MLP neurons of a small language model. Each row is named by its layer, matrix (gate and up: input weights) and neuron, and shows model dimensions 160-287. Each number is 128 + 32 x the weight over its row's rms, rounded and kept within 0 to 255. Numbers have three digits each. A neuron's up and down rows have the sign that makes its largest values positive.
After each neuron's rows, "fires after" lists the tokens most often just before its 100 highest values on Wikipedia text that the model never trained on.

L8.gate944:178138176135104099140099145147109112213105132090157062144104089105083166127130153099144097147144152170135142126079119092156133097227070137171147077120067163191074146119137118115105137088155099131134117122136148137168119150154097118120096138180101099130223126211064106103155144105044152168184126145167172119171167106193138077125090150165171151147140126120150103109109107137125180117174
L8.up944:070076127118096102153112153157084102130194118126179051119092127076122174153127128174147121148141153115154100190076139118103152125105125129160185163055113128102135100172094163108142154117123112146170136137139111127118149138098151076156163114094113179142163172143157095177131171126163079147082146160070178147119142117140119141162068168170112146160131169146098138094119213124171100079196
fires after: "\n", ")", "=", ".", "er", "| "

L10.gate638:107138140126019169138153131122148160110146112067093121147147150216101131145153130143086095102125171168118117152148130099169182063156150142105147110151106179126204132132133131112155094135133115112140157095172093149162122119109148139123133092119127119156099093110082144127161068127086169118142143079090126159168129174184061126094103100138208148131096132131077127121168151049132165127093
L10.up638:078126116140125181117152134078133158140145103158082184124115149153144123110140070143111144141134184147122181167120152095136152100137148094131186134130114185133180192116129132105194102174123156138165053099129130098089158173143195168182136142119081134136106188080103100124143109090151106150139119110156111083157159169166098180175134127191203131125092113121042190147110094096119131133163
fires after: "| ", "the ", "for ", ", ", "R", "a "

L19.gate173:108156160160090064134169101126093129111102075181075138110136112095140125173166152119107074138104183116119064114167144126133080093100119165067100100138121124142135171150071097079170157166141130136187159090138133175103118165166110086140116142152088175192094106114161104064197114110098132187150118150099119145116225145138114101125117135107107143111058113169100113110074109118100124113147
L19.up173:106106151140159127075121118127153114110052123094147135123092148073101108152084097118118099101102138122100148114083077181152129119104155163159104095193110095142119079105119091084161087088077150056103189113129130135152133169180114158077053199150073169149093091187110164081158104087146116184152092132170125138141152133182109110128114147101110098187139127081174136140122093095131144080138
fires after: "of ", ", ", "Th", "all ", "'"

L10.gate668:150127107098120107148102142202160100166138165129141147134171150095120186165126144125080186071113152172144159100073115138110079072053155132132152092076137078125129097161076190156129160145147133130129164156110096105114097130122127129073104088150086083148187105094157121130118123109110144126141147123169073198137157180121109123111090139154098154144113189138117090172126180112119170115159
L10.up668:185155136120128172157142102126106126142143154146102119126131113123092121128109100131130122062060122179156096176086129097157173116090157127195158121140145122104120099121193112173057084167149150145138114201109090146173074160129112127179133118101140113128125124110122084128041167163138118103060133121157175074158167082156119157090101125119166151102152115122113160177169155106130192133045
fires after: ") ", "(", "\n", "| ", "0 "

L10.gate488:174138090139040080152159093181134162108127083164105076126185094107148094121128095160149114101112173103144172132134101137114139102093136114154146052139133139126111079088100137100169105132102132151052181086097074112176108124141120157101110135157108070168031158116132202070102082095132127182100122121116113145102133101079080075119138105121165133127100061089066146133125110113097080163112
L10.up488:096112138160166122176112115130109091072146109215131147100143155107104084141139098114147211105094103108034141109105109081144154134143094110137153170086130131106119156141123115163121129071148115136117121086119159117173162073149166111108127137109067136166157112146080101115100108163099107109173087126076119128176163153079134191129083119095119147119170113138143156085141100154106093148162
fires after: "R", "S", "F", "T", "V"

L10.gate982:108148138130188102167169170099102120161120114085139121124083117138089130151103122127132147090073163134109164133090085095100083118118174134096180111139138126132173092142126095173158076041191123164131158156123089116193088064149117118068159110140099143203141065151128148087151099140143217108173127118157190151157101136145140113108094114106113156149112165082131068135136176111180126099137
L10.up982:119074078160150109112104146149117091083118120077144097078145103075138105137094104123199089131102118156132096187125091160122170138176194161112110080162112104162139137099151074093128204133162149161091168149139149123184085063117075069138164118157155124182153124098108178115136150120181118142110180078080132150129146173101121093137108132109120171169119114141107165123201108146128151114134
fires after: "'"

L19.gate195:081146186106140165164128128105114107114166195109105095082155132130119089119197111134104109133124093163131160160079135098161063149088125112175140132123153156156103130157147140117157143134179131117133122110169183157139164041136092155145123118188118138176090141138112196091130113076136162153183170131120134114138140086172127089097159170119169158136094104136078103137121131079118058115153
L19.up195:151132099111120189102093124093080118109153145127049144124150118136150110128090103138110126171067114087164176105093177131178133143070066112152134121119157173170173120112074152106159148139143145116107129101149158157137091053158123144108136165172076121130099155117192156096088129113166091112121079193151118131177113085130102121156165125150152102111124115134115140140071159099087094160053
fires after: "the ", "at ", "to ", "with ", "of ", "in "

L6.gate611:115137118111071089135147164173121126123115107085136120128028099153144144090161070126157149127112154153123149135155086119118150093104142149137157108155119058090126108153151106101134158148148147125047179080154100126095120102088127115088117119131145154155155136147167148127121154103130227153149156120146110115172128169109107098074157118148105165164147121096165103103121119124139113169111
L6.up611:122117164144101128138131152126127131082128105117122094158133085150101115143152166083102143117147151196066141060095131072119123106142121159104176148134087105104088193166092133153162143163110088151155100136147127160103145108078094100135114071159081189121161117142102157132185125153122125136075111154139181171130170090062155149158109138081158124097108095051158149061114132180085179027149
fires after: "\n", "rig", "eng", "Produc", "produc"

L19.gate661:135125143090114117124077129132137099152111053148124090113116135100101082160164124106111065095107148116084068151164132106174048171122118098125110118119140153110109156154121071070127154092176177161174133167106165110142077124138118202093083141155099102131170152177173169083123105093119136179069075139117127096121138121168147139127156151165179133121147128183108170146138145141154088146081
L19.up661:106156108146114121162101082170100105134180150186139125112073169097145139097111161102133157122185192146115132069096179136134144136164185116090144077139173149182131160199056136122124144145041128154153102090119091080078157173150182117126115110112128141106137111156102173123099126181076160127127128166131117134083160163134155143092123164097145124153134161158159129151127098134134181148146
fires after: ".", "\".", ".\"", ")."

L9.gate708:083115059109140103134136119074157125083153058081030156105133093115157177123098154124158132159093094128074191113150128055157170118071098100156106145144117154148143143106096113134104164116097090134059167105161142114178127126121125125141123146172121105141057160139144122121152136112109119112118131148101114068130077176130001100106114094116142137113068089117119142137054106100113089159069
L9.up708:108158073085146148093144159076127160076154103151131120093177097155120071147119127194149179126114138131068163163166132115206115161182150137141113119123197126102172121117085137108068112119067082139099068050156115093120071101173129132111151105136132116173107116103100106151151098077192117130137165116104116076153130158090068106090161093158141119128160163131088107175133125041113115136120
fires after: "R", "A", "S", "Y", "V", "F"

L19.gate578:086122185122094130115131105123129096105158134156117130118135035150079108118140140160079131120121123158092122062111130109120077150105109142144119164096088175087107081092113119140166154093198087110183078090166107180131131159099135127160175143140097106113030131172063148131138102127152129134145115137126076166095115140107164127143118138112139126126105122102108171151157107146146149098123
L19.up578:100082124147129124125127094137117117178133160135065143167123121097134114100054093160119135203126127146105114117141121139144073188119171119128154146113130148105100115154113149100159114125132107114140182198135084153093108153116151120125185197090078114109070134141117141180119138087185098110129159136151119131168140148113187114122127124129133126167159143136111153134098190104140179148129
fires after: "| ", "American ", "a ", "4"

L19.gate590:093132117135096119124142131126118145098160101163131130092114134165103072095173202119089131086117081132112138176177090063121126157141189215174130081164110076127106175061111070082165107111104092107114135091072085163163089127099126082135118144093094147130146121116068145137098095087116148146133215129061100138148111198164107075100080105098145158152151103195138126087156108076176150192143
L19.up590:125126109097076137043177106094176145174172140156087213144177094152160115081098177142136119166146086160105116113119153094137056075161102179128140139147137121133161112085065133097177117109109087103077148141088130172151089120111168081187124143111067120129141140146158123139158112127101160132120155159138076174149162160152155137104140097144161137156088058139125136139189169108131203125157
fires after: "| ", "==", "W", "L", "== ", "- "

L9.gate901:121098076139101077149132078181096116137068138168097091103163128140102077110119140117133138118130119127131151142124090157150132118095170135160146189147110124127067114111145166137139108101179092145082085125114102102113174185154113154159133153057096125146085098168148154118073106093166130060140128076112092065197106186122124033111058147106117138139106130115069167109115146139102118149108
L9.up901:149162149097204134113106157134087103200121103107086174110165116148142126143120160160132078138132115071120122149141126156168095108109149139137139120111097147101133140095150141122093112113165059104098085157117119090178103134147094134140151089080086051109076121116134137147115140159087128089163188120143127116128114115099148158128169143101178133126075184125177137137133093140116032170203
fires after: "\n", "- "

L19.gate1088:120098159072081159118140138132098126078109108139110169085160129198119129095143146183125092137106144122133090124163132132138070100101172163111091139105092162158088142111117118167120183038173088107142148109142126162171081126147108128128152192091159131112074131176060176107081098141165159213101114089104119085144198121118109068100141155106152128093091140183132136127182116025069153130113
L19.up1088:182108141122125096118134128125115116143155117128109127082140141183154120118114174119142109182059119134185110130120156134154081071052132163132128104110075117144075179119110101111089101046126160165161121171065163106135097116092112110122146152117146139094135132119157148124115147091178077149109121128085090086162171137104077157123144126142128096131104119122151100224129143138137133124062
fires after: "m", "M", "mul", "ph", "N"

L10.gate1249:055116147148106125158112118141121091136031127108117142077147147111091095187154184149122148096122074109157112130131076145157155132107163179103218160112125127137097115095154070101106216105196109131080124052138086082132098127078090168117149131132140125136140123153084179098131105094128141127148154130106121163179146118136153070117085151121160153082102081093123122132084159031090096192166
L10.up1249:192138097133119117123120081167123100116025120159163078156113140113100087118119126080111130112115048078111099158108124116143112134150126122132145191122123139152178065102070081090164136111129138139171092105155104095157119099151094132146110129168134109136159137126014169135131116133098116127123150122170111158130163110170126122128117145156206146135100160105137077147071108121139091178103
fires after: "B", "H", "L", "F", "S", "R"

L3.gate509:141084130126120084117173105104153072181107103154160090173141145177102131155070113185127094136148132117099115100097072142154100115098147168143170147163122151173160142147070144114135148123151122089088172098163094071132129099116128064187095124127146203126116147190107113123159120068111139151180162110135165088215164106140114179144130128164118140174179157151123127174121156072098113146081
L3.up509:150050108135100125151070126092154125144149129163127086123135082160105109087120161142148149095119152179059119185111138132140121119062104113126099067112050105081163125105110138116091127128111180055085134190096105127150127072100133164181094172216129146095175121126174104138171153117127132109105165143096139182130101139165083162089148134150168116101136130145129159132138101147067145174161
fires after: "'", "Sw", "represent", "old ", "ze "

L10.gate696:130130163150148124169162194167158090159071103127104104148115119136139099133127205119145191067121114179066142138130072134138131154118148135097167134121109066129112139108140125153142131066169114128093133057132111129160081160110122128101106126111151073143149131198124151112130107105170164142162142138107102148228137139107088107080146163122156167115146108098097127108136197099111110134146
L10.up696:131133129168141138204136195103125132116165132133110166124117163147166100134136154119218082105099148216074142126146158127082114123106146115109134156113139110146096147150148119161052053064118235136107144143140061085135109065117107181097108119139131121177148145171185099130102152150152122119155137159116124186183119187131105081114127135099080161114145093093095120148152147158165176099144
fires after: "A", "S", "G", "M", "L", "E"

L9.gate1276:126151084068086162168166158153145116033135085160116145109125112183125123115175181136171109168064128152159182084133106074149108184076171114152121117153079075113131180124107136100127146070142139113130073103155098099161110135099120143124119130106177109136098134147124127090096123131132121085129146122159072125177101142136127109117060152145123140162109088137111071162137164092072090155098
L9.up1276:145107125155121126152129112099122075089132087141086148122206158128186130098122176154156166136076114152128156153065109131139167141087118142095145110129086123089109192121059153082050043031141109125113149128135100059183097184172129218097083196113102091069168102182124128108147091118147137110133130138095153095166130087129089067095164140118149132140167092112127149190128139135062100154096
fires after: "S", "T", "R", "N", "V", "F"

L19.gate463:133144062120124139131162152144169141086092096089238124098128151186106111052129124119081114067132143135135110124125150148141105137126110122099115102131142158122207156117129155149207162117133106114136145136156130127124095167138106197116120165149129185181144116107094095068128079147092131154179153150168168132125085132119093113153140205042106070072090105094067113132130108068100120163108
L19.up463:109186099176103074118112115147098099163138066162149173133130124140135198093132202166101120155166181075120169097066131128124154170088108153148168096122134089132146118142041092105085126127150133147162086149167135166094084132156148131083103145087137162138154128140119144125154072105132144190093150154129125097130118101152081159121100190130106121076095075158123162122071142131144185138110
fires after: ".", "==", ".\"", "y", "\n\n"

L3.gate519:106117107127126108182133129060123133114155139093120150080078176161093137114092107151115125121142144209147108152202128143116161142132155141124139069091098142124089125220119099083173135141106127124122109089140043140103129163146156123201120115141092138137117091158118111125177120162098159118111107117195091067141175149131121133120140059147128166135112155141153083062104164113156120110149
L3.up519:189102161122079138104107146121162170169140184129093121129136103127190126092130131152124106117146123114069141118124129088168136114121079149109099095115061130105083178145135143123149151156119179137170197078097150108173130109078132135111090094133117099119141105112110092142153118135083127105182122104108142171119169107205103092166140133169133138058054086131042224118137103172102103164138
fires after: "con", "Min", "port", "ip", "In", "pro"

L10.gate672:138135112144108102126186141134128139127085171123119101100176110123132112039099144088085153113131190188079133125157111127110151096100144121121165060098143127188111088079112109125153131130127111156149162147106131154143104119138105140201124128155113129151120094157143119150161150120150167153134137128104139183165175146096108112123134143138122155128031144171056184109095097140143088186117
L10.up672:087111132151124129122078140138153133116089103183119068142128158120120092110135223067172150114076152150121141173069144136143139150029151105064129131121117061151123118103161090141153151146122126072150159106136077202160092127141156120085103111114113086109129117141139134117076126103121144141138117140147069093173158166109187101098125097190090114100044142134091111132129141081143173118095
fires after: "/ ", "| ", "s ", "Team ", "- "

L9.gate447:101151041159118076124170142121102081101081097131091149104131130162120133164164183086132153127095131116080134135131135081157153098100160145107183155099102133196050098105120117143177180128158069122090158054147108144170063159162134151151108116080103101127170173144108149101139135116126172052156152136150115131207141154116124096060168110143117137127092107100022165098086161082130142137076
L9.up447:128154119101172122148134125138127091127142094077130124099111103190133124143178138187128077130100076134140118140136131125115128141071154094164126170157159111140108161113119123112054079122128129108096080143160119111153160100149124195145116125140133076155147157113145132136069186142160133082140176121157120116196139155123064091149160130126132150124136104078079190082104134102114078059213
fires after: "A", "C", "; ", "B", "T", "S"

L3.gate770:127087152119135139159135057126095138140134133140076164097139098139150187129080167100114131121146098159126180109092088119142157172070123178135127115144105139120155136179089133088148131114074139141105138051157175139061125121197178171145116146140124167127079138118119139087137127115074150159174092142137091085089146152180112151144091119134169122154092096101142099106087131163141132145084
L3.up770:104084115159179146195134130129157111174125093145127147198100120104106138155149173108097142120140126106126149158172153121172129116086127166167142172090074121098141118133135164151144137145075156117102210098098115126145188139171100083129189165101136122130123169138121160123174108151119164141109129123182139132142101145137160105134118114142108142096129103103093077075048156108141137169141
fires after: ", ", "where ", "when ", "but "

L6.gate483:147165102120112099151168125121107137110054165141138099056125139134140098108105150155174136120087167142180173104140090121181140094074071111143112025154125159112048097100167118174094111118135150169068078161171142145157131155133125143062157083176132156113133124174126133149120162089129156127124142130117098169222147094092114036130095158116133166127090158106158162132142110146133197206091
L6.up483:182164107099131114152129160181110092128046059119117140124108132144071105094058098081141127137186099175119163134065083100132112138115167104140112177093097166159123120158104106199126063153100131202140087179163129154115091108068136119160198109162201114135117095158120109087169094141136142112144165084148144140156153179115078180156193100087126137108131099138056131174105152116094108117108
fires after: "\n", "3", "0"

L8.gate1125:135136153059062075152123134171145122133108079070144169140108126130121173170134135144085089118133141139121164143125104159109079133093172140077129092134127142160161149180121107113108107095212119097138123138167094132130102151131071137110093116118154109198108069184179171091102125078114144104137122124173124175122118187182147073088089092131140133139174112139162116107187200098177163099121
L8.up1125:138143143133123165090135126127130088177127112158077126138103122099139141065136091190163127132112134147169141126106108165107130132133128147125122105216086118092215147122095166168077134150103147093098140184144155188087115122113141100207173141087112142080120174130141104106137075164046115123131162110125143066110110078092122129193177146138108148127134095102185159121078121116109153209187
fires after: "'", "um", "ach", "hold", "App"

L10.gate433:062135118106149121109212186186100111116099114073071103108147135116174129116158148093128171141095136148087162116130122131174167117122118104108135130087123095138083087035102153134145160137104093120116141113103112091164056110087126125079142107127070090143130138128092114164114119110126136107159144125108111195186163162123090087117152157210143136118130149143094131091096135131081116185146
L10.up433:131164078125132115130184119137175122099117103111081131062148151086146146102127149129118162163083100203106135073108148095119119166099090171218144081163124094139068103090103149117051062072153067108100125133132103144165049153139116162159175140162138134137122175143133134086116202147098124136152081140117153133105155130154156081138167116082109135158098104088142143131178082115180131218116
fires after: "\n", "| ", "Team ", "s ", ": "

L19.gate1142:160141158147085152132143176144106097150144099098139110143109081149117095089192149100133128090138116110148123168127118098145168112105180113090125067057097136177132096134121140121092153137157091153115185132104173106158088103120080119113088087139109075143122096071138141111151076094105139147112153117128152102149091130144141079051106166115139164132090119102130085166130133150164118153182
L19.up1142:122119099138090120140125124159117173108185168136137092144135124086077161064166144132124150105095127093190121196087135149187156134134130081130096114035157139135131122145124164097137102086147107128181113158107179138093137172114105142124063181159074143129146134081099113144089089118054106112094139117122162115098053102133089139152122125136197098112086154097085127182066150177131121156141
fires after: ".", "\n", ".\"", "\"."

L19.gate61:131153084077090108201126138139114166055119145167115117094184073175173077146133163150149091109158176104027137094223091120093137118140190145096174117107180147121071087063133101114079106075142079109166116142083108154151128114103138062123141149159120133108162142090110153129117095107073177122148189129078117147214110133139105112083109137134129178110180067144144137120155161145093068183083
L19.up61:099169151102131177056217119112070132133115151153158161138084099094119116147163152123117173187167130138110109119145099085093081133173144132150124156134150174105138115166092083128130165116091114106136092108166131128078144130080198112121089090128139134141083137107055124124078155124117132124121146151147135136088147145133115074075136148114075137114133102096137162145169138106122161106131
fires after: "| ", " ", "==", "E"

L10.gate282:087138125146096100118161112101121137120083161192143088103113130140101135101117139142107174098174160104168133097156094123170141122145104143138202124126130146178167054138081140109062170115144142102147076157073135202120153081184138162077138132135065095120070102162107112134188156083087118113176142136118170107190143119101116169086133125132153156139100139159135166102109107116072100197155
L10.up282:168111087150122108115084085120160186162129165145134087146088104094180107110096133150115153115151170143139122116117135154067102169137100130140194121181149155142134081124123080133051156086158154154156130131109129195099106125119185100085092137176079162115086127133094064038135120116075109149155126171146178089131110117177066095095122130104146109157133131154101138120152134154150150152213
fires after: "| ", "("

L8.gate415:094126098140186139108150158115126141148099150197151098128149107156098051046166114141180136109115070094179120150140124128122108159097094164090202177078130151166110086082160113156076121107173134130135159140075064184210090151128145117055111072113172109133090108150161144095183110106086150130160148115128193072126161101143129093118156160117124127137125139072140114086170154153127126135126
L8.up415:175141071135116131135127151141103110192119085143175155148163143158118188115144105140155067155160113122156076084148133155063098095082176080099119098049132101172156124131110161129111128095135088179169110108142081163116117143081071074128083118064163117149058064131155136099158100106134134148158143146140121159081188172159128159193136115182123126185135172080132108160117145147184179117141
fires after: "(", "M", "| ", ".", "−", "0"

L9.gate152:086114119213171149102169132091129158163082140173156122161122103125149175064140125123144181172150125130132140184136130106161144138197068147156142136138113122115146059080073129069120169201097109086111118147148125125093115139180174128175149131073115135096115175103065103200135132122108114115156131118152197069145109034083155174117171155137141118108117122127142155100108105118087117168157
L9.up152:083096113204177147112168162133148158132069197171142132140155131110149156079170075142143155128140149094166076141123122067124094141118093124157191171125085193139123071088098139122131143214147127105137091082097147162119149125155196133174176145149111157098119159146077129159167119123108154135158141093111142100141147081080134144112170144138141136134130081108083178052136132121084099151124
fires after: "| "

L19.gate1207:084123177086171144156155144179071112097050138131093167140115124136090109087127120198098135044110144162088135119105061119112111121073113177154115166148118158178081080119124079151108164144207104106116131059140093113122132227129158148118165115117110099181130104136137126129119115111098121120129162123106100199124127120108157105099147174136149136123114109178154140155152140040080073147131
L19.up1207:196177128109149173160094120135117156065104168067155145111191134165144130102110136155166070113110137078134138078162135096162086130125110189142116104164148190115135070096138086126145126153128124136143095133065143058174129110137053079152127168146177146105196140114130110116068137158157181154150157107127147136076135176184153100171104173132147143138111185083177191146118153099190184109139
fires after: "l", "m", "L", "at ", "M", "h"

L10.gate873:093171129164113141103175129092161102182116226166135078118144131148113110119181129123128135070093138131119163129160102082153156108084103159197179133112135148183097085130119090071105146099166084136149127092105116093098134056105159108153173090175104148126101163135088136148131098130149157154123144129144139108119157101098131165095180168125198174169069111127088185122163138097145100147092
L10.up873:127196158139151127160101115145142134125114110156114178164118186121063140122107153095127073163148114144118133129101141088141122136108156146078134174131154109140125138149139132131122119162122123093124110134149096114053085103152119212079131183100132177185135188146090131099136153113127121101154067200162074126142154136119127138157148111152075170087124137132122143143105170126085170102139
fires after: "| ", "; ", "a ", "the ", "("

L3.gate50:126165129158134147141101160101159088087133131108092150091138131157147127125129112161179142157166160065098158140077103126163122082102155123135147144131072113160087121095125143122212082146135104096148127143136107120155080162148103127116070139159145135136129156159126131175135067107094169096122172087147132110186114110103077085099141133148152167146105118084085085135107170102177089158094
L3.up50:158088074102169128182117143068120124149098096210089150104142158208156146119105123108113128118085112197060075155147185116138171151148157087158161108114084179116109119152131121097140095145148118106190190129155140153161162093148160113156121071163137140144112121103192101162116137186130134079108163096111145083141153135106107060084120108152162134135103096043057119101150133089144119175084
fires after: "| ", "R", "S", "P", "L", "T"

L19.gate834:096156167102139085143185094126169113101133085114165106119028113091039133170108131156140079108142205104137121125132098072112094155097171103107161111135075112201129135134138059114148186094092130095104122085202128163122140105141130136107124133113126071183097130174128176158119077119112152180098117120133108180147107092101176087102149131093118169148142124205120144091149140099090142122134
L19.up834:131139152145237112173122099135134106083095155121158128156078148070137131141073091159193155109159116072157105222212143130123101157118130102142120137107065148177142123162140130123134122158081205135148082097149117102179116132101149151190144141151111077103182141213144161099115181059149073110131134100145123140096117103122177096085161117141134120152161179116092138080105109104125173141112
fires after: "0", "9", "8", "6", "ul", "7"

L3.gate74:120095147143148139121104146095075117159097120165145151132062129084198136117162107123198103153155154130107096138155119137113079074115098140093152105102149094187087071108160176122161128102139115151040141162179141151119089104113167104066097131118125088104150187099157111160114126097126128105205089128136078113163111128148120108096137146136146159124127119110167115205114126130145125104108
L3.up74:117149176154152114129142171136170119086087061138196101087132166141101152151214132160113192166130169099062120167207129085144117088188111109120147141122104086144128109123117120157141152166083145146118124084147122099148110130060072167139147147166140075161128147166127115153160162044163119188180130106134167103155174153141079116087175141161157147085094149133117160107113170112089133164164
fires after: "z", "J", "gu", "Mar", "Andre", "K"

L10.gate950:103101172180157152154206184154154119111092130153128111136107145135123145064161126118174149104148172101162084134145093071082118116147126138119204086110126127141089130113094158149096144176160137095123137124105132123094089158139135151131124131096137059183136153136109138148106079133155178096140180129162143125176205099074122182112142139137151161092138078169124177093114162057117103123143
L10.up950:130174171115106130115151150173130161155055178155148101155128224132133157075087104127071135165085105148110157071127130079142151136116124139222199113150173107139085057110146134143081132122156111102077137153135126091112098129106150166176122157123093126129100116087090103118085132099094106127159124150161115134100126115110071091124139137121060178017144084136101127106152137118118147161116
fires after: "| ", "; ", "- "

L3.gate1014:089109161084119143180142168117141133146147103099123113110179142078158117139130070191136082063122113127136078150140124121159115127123187159100109132182154136094121149150155130163074121170108109094094062129118148116113101109144147129081165147145104176154090150110090183118114125074083109136134093123151167125147095106131098132146093111139145188103115128073154075121118151103126172147119
L3.up1014:088069129160120137082132196114168104087079101173133205180154096085144134136102197132151153179108171124115135159094062158122127064057125172121108086146112147200127155141063159119140120124036108133057151187191143176117137087159151155070092162160151203116174176173129096088092150126134141107148130158134160066156143083196001158132142164141125144120119132120090171184114113122095194118081
fires after: "'", "the ", "’"

L19.gate619:088136079128123123110146159183149106098092112104176147108168146175108071126112186092138113132190123076166120137128118076129102174152099181089096155129125130162128094095141075131149097111084105156053221122105117135127114049086122132106174170159159151180115092169127141097142051138132150142084112063091096158114125131140138098122092099141152121141123109132075072079158155046163143157111
L19.up619:196151143095210157143097115196135165127101100136173098135106150097102051168078134116127095150147162095125144098154061111133164119141130147105092113148186143130087187107179114144112123119133137151109140069134154161153074118190152137095128129119159137141152155154180078119143145112161139129087163109106117142185127111144128117129118107102050155117115068144154137108163147086201161114141
fires after: "R", "st", "r", "St", "l", "Prec"

L10.gate928:168146108100132079101131121114133137120124182091047097152100145202092126184091156122168123166194139133102135069100093087084113156158116116188142101120122180128087128160104092162146157102148129177116090114099167179162130136102111124148153107142123104145155120191138118146102164086169122118157173142130142120176135046160159104123086144170151129112124148108209171151083120153116110102152
L10.up928:125156132142151162112069189128153114113074186091094057105143146141127105174121071149164171148145102160080114091157112040111132199167183105174132184120149158117127121106114132117147096160117093058226120194126147129173200086141151095138168114134116141078029141141116102159180133111079104092101117151102110161121159081116119176138154128128073111148049130169113158156148092078103139145105
fires after: "/ ", "\n", "(", "po"

L9.gate230:106071111098144162158146173129154118134118137104169093073085088127170136141169088057129134106103138112113145124165110132137167107126157134115150121094108099129171114146120113090113154163187164131108135133182091134163112107159111132090132085090122138133163109094170144126151094128170184142132149097091162128183127119146169136103133230120140139140055099123117077165102152120127095132165
L9.up230:152149119102115126166125108115118104131160133128165138144085157135142127160096144095141092122076156121088148079087108170130150149142171102124081146118133094113164171155102120148123193100064154202099139193166156161095109093125117072115074163111116140143156133088163148143050114151155035136066109189087125114144102125102100124162143143129104141144129095084144104165144162168144084092111
fires after: ".", "|", "a"

L19.gate1002:154148128121163115133151155184171148129034138134106108178097154152090113135161140075110135159113156099097163113129081085134101096170153151160105162126133173137106081145158095157186199158246123105137115149116130102188095143130108138158145087121084085163126109118158112097134159116122124145171124087170134102133156176191135108118123137160145174120097165122138141112154169089131148165132
L19.up1002:118177169095166157152134145165143147118124125074116100123117131151145104113165134128126147138137132121195083098095150110121147061107091160138099156190137065118093135080173143136078091110181157138072156142120132100137100165123099173154056108119089095148117111082097060108101123070142134128172112147129131090126157164160086130147142125123112112135085099147147056196165123089150124171136
fires after: "N", "L", "O", "C", "n", "M"

L9.gate943:089122103078117139153167138116170117193072183079107144103081089173084171130157178145109159066122132206161121086119096069151089157167106193118182161138127110117113100154151089169145161038157107126137124166165145145090130094141114135117130102137108110113150131141107134099175123076099207146165150106117151116156185113143105128128106127089098113155084132158073134079177121120130133106106
L9.up943:100127112099149129150134119112174069218166113184081137187077105105112187118103133168126057119155124118187209157124098123186159127134107155132132135165143059175098096164114098148107160135128098158124159113123123127146130183168139122087090110128084163159161121167182156139097113121151151191030072096099187110146106098087104118141133134133028130100068140114124187114121113170162128105094
fires after: "| ", "\n", "Can", "|---|---|---|---"

L19.gate637:129138152074140110127177108145120123072132138097196121119125135090074095120131090149170076109135132095104130121117120144133126128155102147144097146128137106138092144133163070102160171132149139159136124058163167161151142164123151191140154152168211133142155163250131138152133106098162113126101113148151107156109127121099111069142085155104107140099145088135157146069189147052171118136049
L19.up637:115141121127141131119134074090166158115101071115174100091141124105083042175116108188131125088165118106077161131156118149129078075181149146129095114177123176072068179138156135100114123079125139158131111141103078137148069127127101118156119117131153069157151140116112155098130074112102127147078129144127112158151123164119074137038080104140146127134159115128131158110163090107204118165108
fires after: "r", "c", "R", "s"

L19.gate1102:105155158078144121134163098097094084093098067155123146114122146105037039181180125120165125137149138102109115142194135143075104093163130131052130141141139114161126179128138092138115172169127209119073106061125041130138075106144119141171162132130120093102083121131122137125114124119128152146119183164139152168140084106104131083151111145156168130128083138131127112103125157095178124142061
L19.up1102:103107104093150103131130179132146124137123112142187111155098135116159164087118119093162102169150152130177063129144123137123149126067060118141152122101105182139164131085102162110135128111075107088143121164064125088035122135191142116074185100045098110128151104123131076126135139129157120075174073083115118108164162113164162173129159141118113126171067162136134115077117120170124113105167
fires after: "7", "6", "9", "8", "0", "10"